Part of a small language model's weights.
Size: width 256, 6 heads of 64 (3 for keys and values), MLP 704 SwiGLU, vocabulary 1917, 13.5M parameters.
Training: a variant of Adam for these matrices, 7630 steps.
MLP neurons of a small language model. Each row is named by its layer, matrix (gate and up: input weights) and neuron, and shows model dimensions 0-255. Each number is 128 + 32 x the weight over its row's rms, rounded and kept within 0 to 255. Numbers have three digits each. A neuron's up and down rows have the sign that makes its largest values positive.
Before each neuron's rows, "fires on" lists the tokens most often at its 100 highest values on Wikipedia text that the model never trained on; "fires in" lists the words (lower case) most often at its 100 highest values on Wikipedia text that the model never trained on.

fires on: " known", "elevision", "ater", "rit", "and", "ia"
fires in: "known", "television", "water", "via", "drama", "musical"
L2.gate620:099109148180147139122095139153096186173134119148120070111075115139163102105158100192165146109131128095113132092119155153153086220147164114133152124090139118140141096125142107113092174078219180158131111153120105135170118175119120112134111115167097133113149122139157147161126142163048140125146181087142142076102156129130122101146121069158130119102219108149065165124083125087098130137120135118150153129072096100100147177114126151148141132122209085170145099095170099101116074147212147100138049110130139092064113143145110076096102124154104109133141129074153134153132130145142061141166094085143183154174071130113051121182095154075103142088136081162121118121147091137083136104090095124142092087155158116084182115093145052118126155117092100179170103150116099141128098106095114
L2.up620:135113148112073149129079078167098178138129118168115119160118139135135182132110129142134075112199160130098116077127137124121102174092082093182123132103092094140169141163190034147080225125117130153135122156102117094110138139094110130138095132127133128104074132076150118151142123141128125053147023096129136125099155093135148132121141149143210117172138120116136166151134125084193171083097117125116112122129119120066123163194167091180141146112202102153149093128122151131105139157165165159118140128067146204069142087086142072130080107116167152062098136165111155141138116137108106150141188138123113141122170162172179024089103133116148115115151157186136084145070161125165133152109106141141131083175127127134133112096167139100139119144190071148128126134133099086135092162133155

fires on: "ax", " law", "11", " major", "ajor", "ain"
fires in: "major", "11", "law", "majority", "laws", "main"
L2.gate68:156161104164189182121165115080131122119177100100117097157095143121081136168173079123169133098124084174101126134110150147099167198088164044104121076133131131143150107140126179084117131125156143115170053105097077143121120112124097052104098127130083081077100116060089158120160132165128127115157129111140132111149158137114161184107152096167139154138170093161110099092075207084093166154182143110160084156068156132098125118145101110154150154098087062138121166081113117119143108181086053146082112214079157135120144118132105182140093133126107126150099095074158140155162131110112147129104134104164135117136122115115165147101128176137147131114195098149145069153150054082115122130111107160157127141133149074131144101094155099119063176109151147152175148138083165081102159171090160
L2.up68:124133067105152129103132112155092093151101031052122116150083102119115138134114129138185118089124093111200119129167135093093144195160128118145078138168173057171141174191152178110155135107130109109123122151125165128123124130072100126103107160081123114155138139080130116098158144138109138128163147167180167106051120157131118189157166091112113156117135142169148114081053158091120067179106142115127122120150112163098084134078126154152156172170118096137155143114018106166110119130146135124117095155154122118094155100147123124106125144082140132124095190104148148101159112105151103139076090110193098096161073134080101140143130129158097152112138107159140123111168164137102146154138168139139142099120178073107196055088131096145108115135129163136126191130224157107039142086148156

fires on: " out", " up", "out", "ase", "pe", "over"
fires in: "out", "up", "release", "without", "upper"
L9.gate604:121149068115081113131165144193181106106113184140162120171157109141201160144151132110122139141121133149087146103139120155141159114121119169173171097140120154082134141164152091142123145112136145123127140217142102110144134160142139078084102142135181145128050073134152108094109087066137138098151115129142097128115065074144126108093129094134149099133164171137155127107144121158056167175138145060084132142159122151175107092072173155142113153213077077049135100081100086080142111107110161172078110135103123135106129146154111134222143139160176159132167139129123142123148126105121118148106203127124116193100075066137166175161165104158119100094077151136104128184121096144078044151124184124137086090114127162146102157110129135218135089152153134108107122132082111131100110119110149
L9.up604:144114120154174126148074113125120158096115113119124132100142081120128157136118179061091096105173159176132145187127138136154139152098085115146088118079144124124192129185126105153169137146161124119109118098167094100159136111162179125160093161181131166166155159174124171140189109137177105149111134104136130136120144140105134096070145104128139114131116141165093141128190096203146150147124097077113130087143223141112102123150156179069140121210106162128179115147195107156129121133189141190109148125134022183109142187204149100108114125138149114049124188123127169128154150167159114100140132114158121150088160067134128105080079169174109115140191096094127058090188117150134146127132122107094115085120104099137127124150125161102167155181147111134101153026121147119151128114113144

fires on: "wn", "on", "ase", "ollow", "ext"
fires in: "brown", "non", "pancrase", "following", "next", "suffrage"
L2.gate516:200096078135147117114177095151136146102135111165122201143076092151097100116124093089159110201123161084132153127110105148114115157143110112103139139107167121094145127116118128190053048159136109129191143068125149121097124157141123123105108153175106118150086104088075184147125119105044126107106121181162165150095173130153121134108113084146184137102142176108148137100111127172094121149143120135133127110149130181074113175141104146133125151161105113163121123102126152153142144103088181154145135120085229104110084096158086090147168117106090071201082133204121160096169128161160102142152110128090092200079143116085148131120178136145127141158169044113124116145138128071113126090146112130104112121183160162125035116142167122139143110085130128158177101113134078116116129037134129
L2.up516:141086155105125109114082135095108065109145138117118050162130140085110140069129091111119108082136119103137096168196144144134137120162168139145124176156129177161093148097181143080056163097185110108128139143114107104136184121122157138146137073164117106114141144075175107152132171106125156133146140171150162118111087093143126114142123128098153112100152177102117154144175160092069156128110136158157125115139167121137041130115091140107097172146129071149173138090105141144141108163099118117075119011180165043164135156122115135128114141156152130135152095096171113134075169118201131078174061137150087117146215089159066100122149097158132147153131093139107165092146153165144128118145130134103069080101163139098097162111177162108056086134100187127183082120083132155126144138083108

fires on: " of", " by", " on", "ow", "ank", "ove"
fires in: "of", "by", "on", "below", "above"
L8.gate260:069119107122164163156115090126075109160119210124129165142074083151161140140094084130116094157089123139148186080133135162182128139112138168151143155136191068117181174132133122094152095156112135184155060123122146140140155120200140120098126098187192167142166164132110139143113127125120085170066117118160131119103133173085167151101076146179154127096102131104170100125133135132166142083128149120153160113100184106142122116137183152152133126164101135176162138185172192171149099150159124157111176120123121115107143153125159119140147160121137211160070150047141180130116105139121101084206123137127127131167174132144107195151135079121071095083186112137169146130160129225147166152109185191125144135119119076119102065130143084149132131108137132115134075117078094159138085126129115
L8.up260:134104149130141104131163107132131101115116183160148176127064097143151180116047116150086093096113065100094130124148179166172121130120135092134102119158166093114215169155129133140149105164083102094144102099112083100121191209133126143122088127192161185176112163101098107134124094177133094137128110144095102084103115103079018163124128121131130169101128184094159086184122080116144138108139124077086186144133187132122171138132151169165125140102111144106112136183185141138145155211147122135128094148163089097165084113112179094122134161124134147128082131176116080151143130135112137114190091132134128124089135086176067170162143080174114123117169121137186107122081094168157123121134157172122149148155134087119139142096120093119172135110126149102117067121064149105098035147141134

fires on: " to", " by", " of", " year", "ed", "or"
fires in: "to", "by", "of", "year", "represents", "won"
L10.gate649:069091123141114173109191137151172151124096126100157108144139151135146108134116108111154163107128137101100110089196070112098172129103116125089110172111164083166138136125115129191152173142163142125137142135100122121142074147111096112203134153125131105184180111106084096108132109095134138183112168143176169098115161153104148193139164078174125069136153139102160095107134132150104164078092106135119110109178123088142136082164149195193128124151162133126116047089105150159085109155125071154114164196106087109094184154060166129097130158106091119087147137157110149172105099225099145127128095138100121108087153157168099167112105092128129080101132183135144089101117099111138105134094071058141043088089141173106099129117075159149087162145082102128127167097095173070099111156116097
L10.up649:153185159092081100150106178060152118148099109140094137111153062106153158092056104123134119099157147154116076120167096118089138122169148121163153059071107209124143155180141032144076151088114130116161153110102128117153129181143106120088135063166159147152107144120089134118134101139134085175140147079064135200092106133166094152139146126111154154141094126116122128091148099150094088114098086071165111091092105089080124133101088120113095100109099105091170150173131104148107111114091133113115097188149123117160095152092154144182145179154109156202198101138149152145094150151132146121087146128128204140123145122120168177116155109149117145176146135118157136087139146120168111156171088137157126094119146096204120192124185103114127167113070129036097110111105155118133099140170078

fires on: " Rep", " same", " Sing", "pl", " such", "ild"
fires in: "same", "republican", "representatives", "report", "such", "republic"
L2.gate492:144045135103148147103152211110155079214149103190160114093147130007124082150108156169101135147108133096119166133160091126141111159159123139179132160182102142190050095129099104108096142132192165081131126106135114144135128196133155094041153192173145115134180064165136155157161121090122129166163102090157097141115076169137103109134131165156152126127151118069134130135114101107144116176114181166144152119148119128118132129151086149102137157125099159152129125137079105134204151140152135099105148148180109097090096139135096083129117114145117154103139106116135139232105138115103129118140137123090122173163117121162088179109089134157126079112143077130147098123150081139088164130139173213137126135058093124093166086162126193168109113132086128132110094107168131159148114125126136
L2.up492:183125111109159169134143113150141095178144130150136129151151081154099125139141119144145148109146128216113125087112148141167115168191166183109130068208089127140121101124134126130087085177195116080146146120133027099150085169088124142095181097166037198133122115144138154129138170078140151158184092111103145193111100199125134112090113110131124154129121093107108119139127106137119120185139145146100135122090130178177138126164018154109149074175108102124166145116133107127197180151120190143116154138120153091089137159138090153156120122155128132113135096116158144141154153127196137057186148181112143157142109126169113143101121123137120135088127074163164133167138133134149176135126155115143092161074179137124155098117189174163123132126149112188134047107185087164119125143130126

fires on: " has", " have", " had"
fires in: "has", "have", "had"
L7.gate90:077134152180144083134090127165149169115149091125149137150129095103120074150171145157173144193109169103125137105110053142097163152064131164134149187103146130151124163166094091130103100153154089143184082164193164135114095076123157131069116153098194143120068195168097116110136144116149119129219146082148113083103090138139123160142111118130084099083183115092166120108105115166187094096120080133112132089068144164133088091118166169164159104152098161152185153158129145104123134076126138112124137111104137168162158165109123138124149136078143148133174142123222192164206165103142181139141185096128099131054128149116139113098088173137135182156138079146094120090092123145172172122114124143200202121114114111121143159141143144127131107123145131107149163108136178126187120124121160
L7.up90:105172126150131108119117114134153233142194123168109163113141121104177111139125140142116158132080097123122137140127172166121153135062144166106092176133182083102112165082107151157174137115184101151192111143105199142064160080157125186090170100168139084083163082148125159163079174164145070139130115109172159134122154132156114128147125089133112091129113101081103063169088129205138116122091093081127115073098083091119109119086130120142159089186098131121164069152140071074127182175118163111140143130113081162175101088098146143097149119128099166103129118107171142151108067073088163094167162144156154133138157170102152146116165179116127116107147150082069165089093136182158153138188120151126101174086155135176109100124174165139131118155106073127149169099120156150141126116144109

fires on: " same", " includ", " such", " also", "ot"
fires in: "same", "such", "also", "included", "include"
L2.gate444:084113107140142109169101072132075148204095080147101123157063130110179107141171096105142086108083104083137100110150165191079159124164081090180103087131140187121178157124103101085088128161150123140077132163129099097122090114120155149116158179152097113108150159102143197092078126140092151095100151124195126122146156132195125182080142173123165136129150099073108084104073100143093105184127084096115119133174165134119123076091059066148137113138071102144174122105155117150183103074160182104120132153123120128166123105158132125126144127130127131147134145158166121171164193128145145097138150088072117135097176146130118148106094145130113099112130041093119117128162154071151186098107108107108205071090114135158115122140100108181151101175128177158096126120081058121132098134146101
L2.up444:124125088109116147192179137098212089150092113143149069118182048144145124124134178144089164142138149133140151120105118152168107127161133081145161119170138139158089102141113119147142155128218099147191121094090134124165100102121166085117131140183117134127108080109110147119124135095121092099118147104102129164173144123161106104074113098131121146179136156098194128109130129201172156150110072075126138161040128125162186072084101117112167153168101141098101145094127165127138099098125152137122111160103187103055107095127099087124092143189159110127086119101099151064113147118161145146161187123134125120082099188180113130120059146131107122096172100088181064134067147139136096147165128138145081101109088158111197056114192115102153115105107129103149137073119102096180132109112154

fires on: " Med", " med", "eb", "ater", "at"
fires in: "baseball", "medal", "media", "medical", "median"
L2.gate206:133122081184136203135094174138115161129171162135095134152019163152211160130115128169186158123114093145117131112104138124136147139117154137068086137154176146137200087105125234092072110126133056132091093137160111108110085086123164060155113127102113108088118126107105159101038127099122120177099190158165117122111180158150127180110149124121135163107147093112112122157134115103131187135152181113148105112161136115112116072135147114139140146133153114143152136137125058147115071126158129125144108181142090128077159137133125106175132122172109142128154119132103149176094148161160103122174138078125176137145069152105175121172118158116091134089153134134169109136165162169129093173132061074196107113174185139120073160086127115141143148138149164174169139122136081084120097080127171
L2.up206:130087130112105144146115122135157127120148082127100110123117148149145083097132145133154170175138121124119146143059090119153177167130150137212150104136116163120140078116161116152145106119191095130127118087091184169135175149170091181180127090139114143070171091099080156133136107157135101198100101156183133108137109083131097161127104102120118114112182104113120143105187123147152130107157188115187099136169070116159164156063112117141176146152151135184164080068122144141144116097163178140118175082098157156094053089097136099112154094106178081086154189112114079152104093120163153101107167089111129199116161163116104141164134155110083081071134185130069160091186083088148123121135202108205155146143133133088121130102119137119073132100105087147159142200121112089125175148123135

fires on: " named", " se", " cons", " As", "ant"
fires in: "named", "as", "atlanta", "seven", "atlantic", "selected"
L6.gate143:117137120120113162133128162163180113140133155124091105121084169128126156161104111157084107160127190100129151082129103116102104155111107144093120148143057110137097138126164111130164123118146174131100074124098105141128182107134188146146149094134158130164112077150070164131105138129174094175116152085091100099089181110181095112061154130141114114166156174081084076185138143196138169184144117149126135112124157150081115113133175196097200084100120225153103120127156144103116099114138122119134146161095111127121209171119061111152059109127141079081134138090135099106150082083121145133115220156138134127107131121122145136174126102080023098153121150164129071146140141160152103174092105204148097146120137151155146147076204140101116127079158125113143111071119155090141101078125116
L6.up143:153152127131138126110187109134140147136120060128113190155166075141158065091164113122183145183146107098157152109158078158104130119126173119068119093146128092132088073161113178164149132101109104148075138073167157134186200080148141075174081160099143118106130123166129155172132128137139118107085090144099133180115174124170155091099140120190078149129119166160163123163134123164174135159140166121140141106107176140188180123144115089127112159193151138142153141087102152086141153068148127168197112137138126090114153155092107106101112083169135125131161085070154183204137133140103091093184166159127199105128106112133172067165128139156102204087089129115084184115132147145178114168134142145097112125141149044123171097158157171168082156144104133136117081136125104129165150152104144

fires on: " not", " rep", "ly"
fires in: "not", "represents", "notable"
L6.gate227:097127094167142135141141129151167181188109096119166113147151126108159119128151167095093054111110170135114160136202144129173145113086151127092086150106097145110136146106168154146132153094124129107109149118155126154143113145122131101094120131070116067083174168126105148077141113137162074155110135103164128102084117139161137088111066111149164096142147117109140128167117160128164118109202070130130118150077127155152170104112176114087139098120096129104190097161097157123128138065118215113138191122133151143172167178114147139125102168130215142136124132079174188170126098155142126093147119118132126148122112179166124160089130105147113131120170088119088134166090100156045172135067084136119156111079245109118133134127108100157103105081096149130134056234148098162107183090170106
L6.up227:149147069154140131081180125107123132125097101132138125146126194099159140145107143175170132157142055106100115157129156205137111149121170117090136154146098157096150094095160115108128141126093113123078111100108022068075228165090135172147146083103130117117135101151152119136153143167103144136145171139156073097074103154146155157052145110117113183148117128154150094172117081136190127188184173123118169135069080136108155109107092117090148171120089156114160115150131099158186151124092157124136111072154150121140142144161117162185189077150117134086130112144122106119109133145077163119146121158111159113108212086145084138098119158140141106108087105135144097121095092119110129096192166111218128136148044090105130131130079121084084106135181099175106108161123142118136130170072109

fires on: " had", " who", " qu", " he", " They", " He"
fires in: "had", "who", "they"
L8.gate399:082204120131187142136099192144175134132171113136104161152164143114107107088146118105129173158162080095100132140102154136125205139128156154088110138118132164067112140115090095062211130161092164141148151167112126185115144105046159132135133102109135147179214115158115138137111155112179101127180125116167138095081094099206130143056107171136184115133116121167140119119150134133092114147098109145145128121137118136140141091181079126123060211094154110165067137148134091107170177073109106068154100140099152116136088107095159093147154095144157114087202131103094158174175196101108120081117136109125106168090122090079094121107116140090149121129146155120115150095133077166073144157120095142092132148125151105116156109146133101110093181133110125093108081192156151149151132115181064
L8.up399:075092163141119128096151099112190168078129175107162125129167126123122093055192108118112148118132150125126136138105158143164131144155106131055086144100158138098113153148154148102157115086163123164118131160192150107115171124104171115054090146087145148090114128139059130077123101104135239166140123095134095097125099123143140177158109137149142062127118122121128121107135103159101066146105100128102115078108138140138164107107095131111062069124102166077167171153119106095131165124136127096171108151148161155107117126152142097141133138102115127071190183088123195108152197125138098111112179142112175141068173147119150077093124160164084114116144151147141145068078137124081179113114164223153111140094149105183125163124093108117132152148150173140111066082133074160141124028152096

fires on: " not", " no", " all", " used", " only", " any"
fires in: "not", "no", "used", "all", "only"
L7.gate193:118115135139138148117128074129172161151138127108165172177103137153180169124088174125132125185068125053127117153143125152108124067158100137135106095043107112112153093166132074153104156117158185135164109094113126210163157198097134112059174192142212124158146174084085045148156121112086129139134120130143119137118144141132111177185091172108125179145129127123151107100157101135144133136208121132149159135162164110107126144145114110128092135119114120107160107119065100097169109139106162191155103141104094193129147147123164145084171166128149131144117105118098167138196142124103167130153191121045166145178206119094126172114140159157164126171108124155178073155167140143114182163131130144141117131118118101184093171158139173151161160127072145141135117157167149070117135078108138
L7.up193:140152086095142116147139151139134128102083162131150103142094121144129113126166105157163178120142120124118170133116076134155127105143147074100128084145120129160125121186059085095154074169203069137129142106133103100087155125176166132219112131092136152144133052174132130162116113124035117164196153175091113172117116158110096087078188111145149088128134100065157102081122136087125080113068147106134111135058142154148146170146116170131131151149160091149170092199105094138165174162117090042196131101157107165139161174089121144135155118175117190124121133145143135153062151109074132181069136130133132099085135114180154142101109147162180161101126066124118150105083134100115079109134123170126097146165143121119179095131086149131149080095099119145116054133158139143104141166105140

fires on: "ather", " later", "re", " first", "ater", "iving"
fires in: "later", "father", "first", "living"
L10.gate52:180120125182149159099091143127120096155124139108052124114145151188184085152138139065126090116124098122081156137156148128130147101059127156142139115133115121102107087148106088198139125104128110141143079177148137114086160151143119138086163155173104153105077103146131147184135072103177171163157151111110150148137166160112137135133096202134095169144121098146105149088149138100130106117215128088139080114162029169139113172100132135110155165096107142151117174204156154164147114109143114108125128089145143091128106136129114136134085165074134106196090158052137129170153136141127116190094100102110172140084173110189120127092064099134112145131107162122213098175150097127114126117122091141078096140048189082130158190072105147172175136110117162140144162089121095158096152104154165
L10.up52:138117140053187179080056146105176142125173143100132129139123204128173101140132124088135122154178093113131115137112098128090139156087127187125168155111141149140086118172133105133048158104136082139108164141077059147143151094135154156137158163147134108117121151139081150170112106159113165098105093146119138074134178155097137108102082146145146068096160171083151137128157105072117062133114069138135089120174085128147152164064160140090143178136151117151107098167135095149081096129137136124071122075066181199166055145134163094174160158134151079128145136175106149141164201185171106150154086128179158108122174140138117159138136103115142124125138169121099110142092094081147143113136141104104133110115110090183104144149110178108092109159121139113130154124103114198157018108169122

fires on: " a", " prov", " appro", "ation"
fires in: "a", "average", "elevation"
L9.gate383:120099125131120212164136097181097152059146110146157105109101113075151071122159123131114131104121163147141130141143150146152109181106093135158120135105105111151082151124127129107155102090067168147132068146102105151167079097059104125159126110110108147182099134078067100128129091137116094167171162203150137123132136134094112110121155116083123115105137099140120116097139134145098181177096041093105151159135148117143117123119109137156149080078142146154104076157090111113161106084086175165120067211125149177073194074129172140113079104102144115154144102165179125102183096118163228147108151108096152154123081106091160141107218113114125077123121098157116129095092093163095122126146111136117095094060116077116099121137130124147104151113070121137155152133104093027090133156089098
L9.up383:138080118086138116120130068081095117123122143146107132091175166172101126099166135119078170076072122126106102145128117132163108146116102119166096131166130049128124151113114081141181113109166169087167136028187123107169159125104113133176142156111112172172126111103157143120134117153129114136134123122117110082122113203111121134102072135080150069155126111127103107120152150126120163137143132116159074103116125090112140099074175102123066108095129158179037041123137107081212136128119106101070121193156107116121171145140126152116192106103151142156116142125138114134131132150135112088189108125132145137120091080135076094120217158123109140144117079105130115047124163119115157165158119206190063091120174082132093137152125117108132117193170137137111105114144056103071087142165121

fires on: " of", " Cal", " High", " car"
fires in: "of", "california", "high", "highway", "car", "state"
L7.gate245:127146093160106122162142134152110150126085102114139155148068114121125076113107144139105166064181072113115132126148088103105141139122117063109109134107127098090120046099107186176109067088099144147089149159129059097153141152112129067134135112105083120121069143143091085124082130121125130112114125155129093137083068050107164131190073128156157084136131156173154126124149072150061151132119115142136137071142124153127133150051157122142114110164124111111158087163099064082167111157109100144097151168078124072089113086118151122099153169177195112149085107126129110092167176164156130112124129153177217138149162187069105082075151146100133147101153143130158026099165130146158087136135126156145129162092113119123155114114132177102121166134141188134116200148103078136106110123074133
L7.up245:162111102120084108133105058121105108164150125082171102139174127078101089181191172101122080155071092143068110132166126143143141164136137054071128121103127049131093176085149092183143182096078133122127048115112148117163067187131107104067066125122117120103130116127165128109104148090175127143078141033189160100122083093157129128103115178096071085127156097158118127085166111160114103062183150095129088117110095110148107135128123143083162119184124174188119150102147143132136106166147116091136114138126163140132120105160120080120083128133155153126188101099144121113130111118071127069144130140183142107177099157140148111169177155078138126096175173110095163131077110104085092144154135121130095108142168101112096119129111103099116110132171113099171159095146094135113202110118090

fires on: " a", " an", "very", " any"
fires in: "a", "an", "affinity", "average", "any", "every"
L8.gate296:065146114115150144151079106126128168178128075124152084114140101097157086150095141087175175131102113055077157115114155106139135153173098117076147105114123095090058110157151094109089087193122122145137191109105122157141130173156148118159122096119126166105144130141126173186137148090199065155115126201219126154086104146118135067138084093159079082075095101104176114097079134113146145195131159164131129136132082150148191067131116125090159146174121139160096089136112117092129075151145078159177111161065120068065113131154126127125140124078139162126126137092179116120120072088068146133122157099133149115134120177132143129118111113101135156110107100123091108183178167165114136123155103132136136199096105119120132099149096124112075122148152067111130125136138081071080203165143116
L8.up296:121117172121147136134084093149092148121122120131161154100128164101086096085153126137081110136184151121171147081183071175141125130104184198106131104111139139118135207132150131134121119097149081126120088127123180089119086119121117165138078167168164198181179165112192168106149137139176136157072163149160153147159108106158119195128127181078136079095157141130124075122119140117143117134157101125086162080125142096148129165120129144142147046184196064159154121203056130143120150108156172105120122160143155139135092133101179091140136161094110145112132066134119153104095116128122086130230108139119097132122122110134124140135164092181119139128120159122117201115066126061128200127125164115150077161136136166049131148128130110130118073163188134167145128113090126145132150104165199

fires on: " high", " High", "ig", " gr", "s"
fires in: "high", "highway", "highest", "higher", "graduating"
L5.gate437:121156077142131129126166100146115184136148101079186120164072105124133144098096150143149147115148132138119074123099192144144124113100104160143116118117066086141071182144131094138098156121088121123118157113118150144204163146119107125152106088113086137123100112109149182135102081114137126065128153043081091167045142127059126157152080167135128167067145097144097133096075096154119119085111090099123139062145139098092096160167060177102154160108093179168147106102159138115149093122132154139094057169102130048117126153073102195157108140126121104108149175108133145143189142141135144130115154119049125131151126136107118139121147083131172151112178136102178108139168144146127114085123099059137176158119133106129147161116089141079156177142193137152097146114206135135095196057173137
L5.up437:106165106143100161053144150129124120187100128109185063139096100073139157127142161169118101097127134150083125101101162097133148164100105175120173095091178132167167150116080125114200180115157121100083114163195152147136145116133113148139162112091137078133121116113151161173167128111176118139126172128105126104089102126110135160117127146090138122094153103069162066097127130137132067132146153156124074170097095117128111078160087099135081146174160130153144122099115160125164108158178153182051040160160053089180066050081084176200083115088153090128137114182122166145123136132128147138094118072109164126142059104135111158109154154097180142171145087091098106088183086178168125117132170139094121119141157117107095150100150069138131144161138093110118133156138113077148105140109136

fires on: " to", " he", " He", " can", " it"
fires in: "to", "he", "it", "they", "can"
L8.gate693:074101090141195114099152195122115107088120160133074116136079175104122087150206101099182150125080132137190081172125087095178152133113124076081100107149162123073133149105145148142178154156180078158117137158094118104092170151075138093163153108138107148153163144178102089094114094167116143143141123151165058158142127079137142111091144109167146107097134125123141124149079050121197118157121130141179146166171135106136120163128117084145171102143156148126148123125080114108112149133094100109157140147205162148113145113075164112121144167153107155167123147104164101105120122119108128146196138079159146076091223111147117175088186083178115099105107155200126137102086134144099161068135118148173142139146194128162170174111102152168144148078111092141118085114186109086099162149134113
L8.up693:124193155085156137163122155191128133127138164109124152130118150095147122119170118125169186155161123150091127180120150171102125061113118135164107149127138168108063082113171181089176155124119145124103063130114110163147091144146132094117111156059174075114170164141118146121117172121156153123166131114107100141142178146138179085106117132133086085124180166166164068107105197151166119117147116129149117102143193136061141126113108147073086179127149116110093128142129129060119133122091122165146176158192107095121104160176146106148128082095113179062154149096152185156139152146125132092106176122123155186142174129155146179156172135114102092121078107066102148149135117113174113104112083145112161193156124103155071154103110058057129129120105048154107098175126097094114219102128105

fires on: " Med", " med", " Austral", "ree", "y", " century"
fires in: "medal", "australian", "media", "medical", "median", "degree"
L2.gate0:138137122173160194080134162164108122169110159206066084083079114090151144129084103147113107136113112173115149110192123100169170117144111121110121151188163127147118099127129135156160137121147093079148100073139138111157176127067071159133133167162102181076108135155167158152181118169119143129116152147112142093098136178103110152089100023129099214101142116109043172127130095147078108152157097149155108148118103100164095085093137130164134120135142095133182075162093108195190122115169131129123118118159140179088154147098115107136101114100187173121114133160103131125087168120120159113089164081138128157139131079141102133080153134152169157140120177144148149081222115125108133142137174111133159114169161111133199149118069123036101117117133139117130124157082125107118089097133076
L2.up0:108116097104127184135152160173106132169099147110130072086126127137144126082073103175113159145079170126065178111160134100149151143158112143105124104158117126164115142117123114173169154153134059129139116099110152159153193154111074121107128138157198136140090160167128154086178113159160094127125155141174126080124150131136120172111058089134083178124117125091083197139124118144151050083122076163115154169121096156120149094138167089096155121152116120185206075120139107172219115108107125111140166097104119125118147124095087092090115160109141124123100157107109153065122174136155120108099147144138092118082117089180068139113141136109134153146150181089119124083170176138153151130156187137164141162154144131117201193110100114071094111038199117110169112162095133096094103080163082

fires on: " of", "ute", "os"
fires in: "of", "institute"
L8.gate386:098139120147084112130130169126099133188116103140139115115131111090124176105179123122131101090165074149078091150142097167122143116103101139098118123153165150115128156124086108096170144064129121154146162117118105133114087090111061131152161076150061094144159095110108073133109125196151140103105167058118178148084091078082097130099093096160121128091134136108138088089122097088091095147092168067178103083108134136151075103166112142099130090085077057152146094155059148139175152148121100134041092150087124152151108164111124131125140166174144095111120077128121106123136170160187177092152097111168071151105163138125134113090105148131126154140097123120127107086067085088165179110138160172141097110161146136142101171122135074180141115174100042132132126112195194063110068120159096
L8.up386:138150093209104146162088064120081078131161122112172145166104200128107090078092112168146129155163143161117129154157138079127127117168169095062177090139172058167136121106070094166109092158140134136165131083140167129117061085164141142137118137101119090106151164072129111120124150096176108143163112154172081128161045177172079143172115123103130123117032144129155180161138102166131052132152104084094182124094107102120152075098096166165146136176146134108093109138184127114138152129111084166111125145135178173147129094132167101136134125127119112107105106167099111113091162102122118085066119116129070109099128113110141144162224142122102140145138169081065141133131139124109129155158108132187163090161084132096081180126141154097124191154157100149128149074136107174132149108138156

fires on: " vers", " same", " Ang", "iz"
fires in: "version", "same", "angeles", "such", "size"
L7.gate569:176125145190152165164138130131169177107160091082094111130122095180081165140158091157145139176144145185151130126181104151166132173097091114111110188118180151169126131179116098108160125139168127114120126094149101129128079132121174108070146096214157175091108080084160142150125151190127069108077119088093124157148124047148086154130137227085125138083132151076111139078158158160190104096114131125106077131126114158134130103124107106128132101140159115110130113184135095127109150186084187144138156125082104119132132130103129171067107134103135145109189176183122149186118133101152106193108094119089118140135116129126166125116177086133074145109189109124154156139156090109136139118094085164166120129091103095051115151117195132075148161128127137053108127089063122156146101132142170
L7.up569:065148077158163127195156135093172149172085153145153119108159104107089108148141134157128125120117135124114102108093122127132120070148165132083140070184061072081124161166095109152080115109135081100148144078191136114101122129075161165097079173152121164156087131135187095134200125089139161134152154144116114123132074160152150181176135068190103106174099186148105240135112099152119123165157196163135178193149086160159099174137149112140073148154168144092158155094124160119118165099032097120121109141109120114122112095117081172086082143153089083117138173149162159127133159100153080168129097096134128147152145165151115160079115150124070165170128114096116108142101125175142160106103101107138170128161117129156122080160086161134150133159129150114119131145059132091126089143137116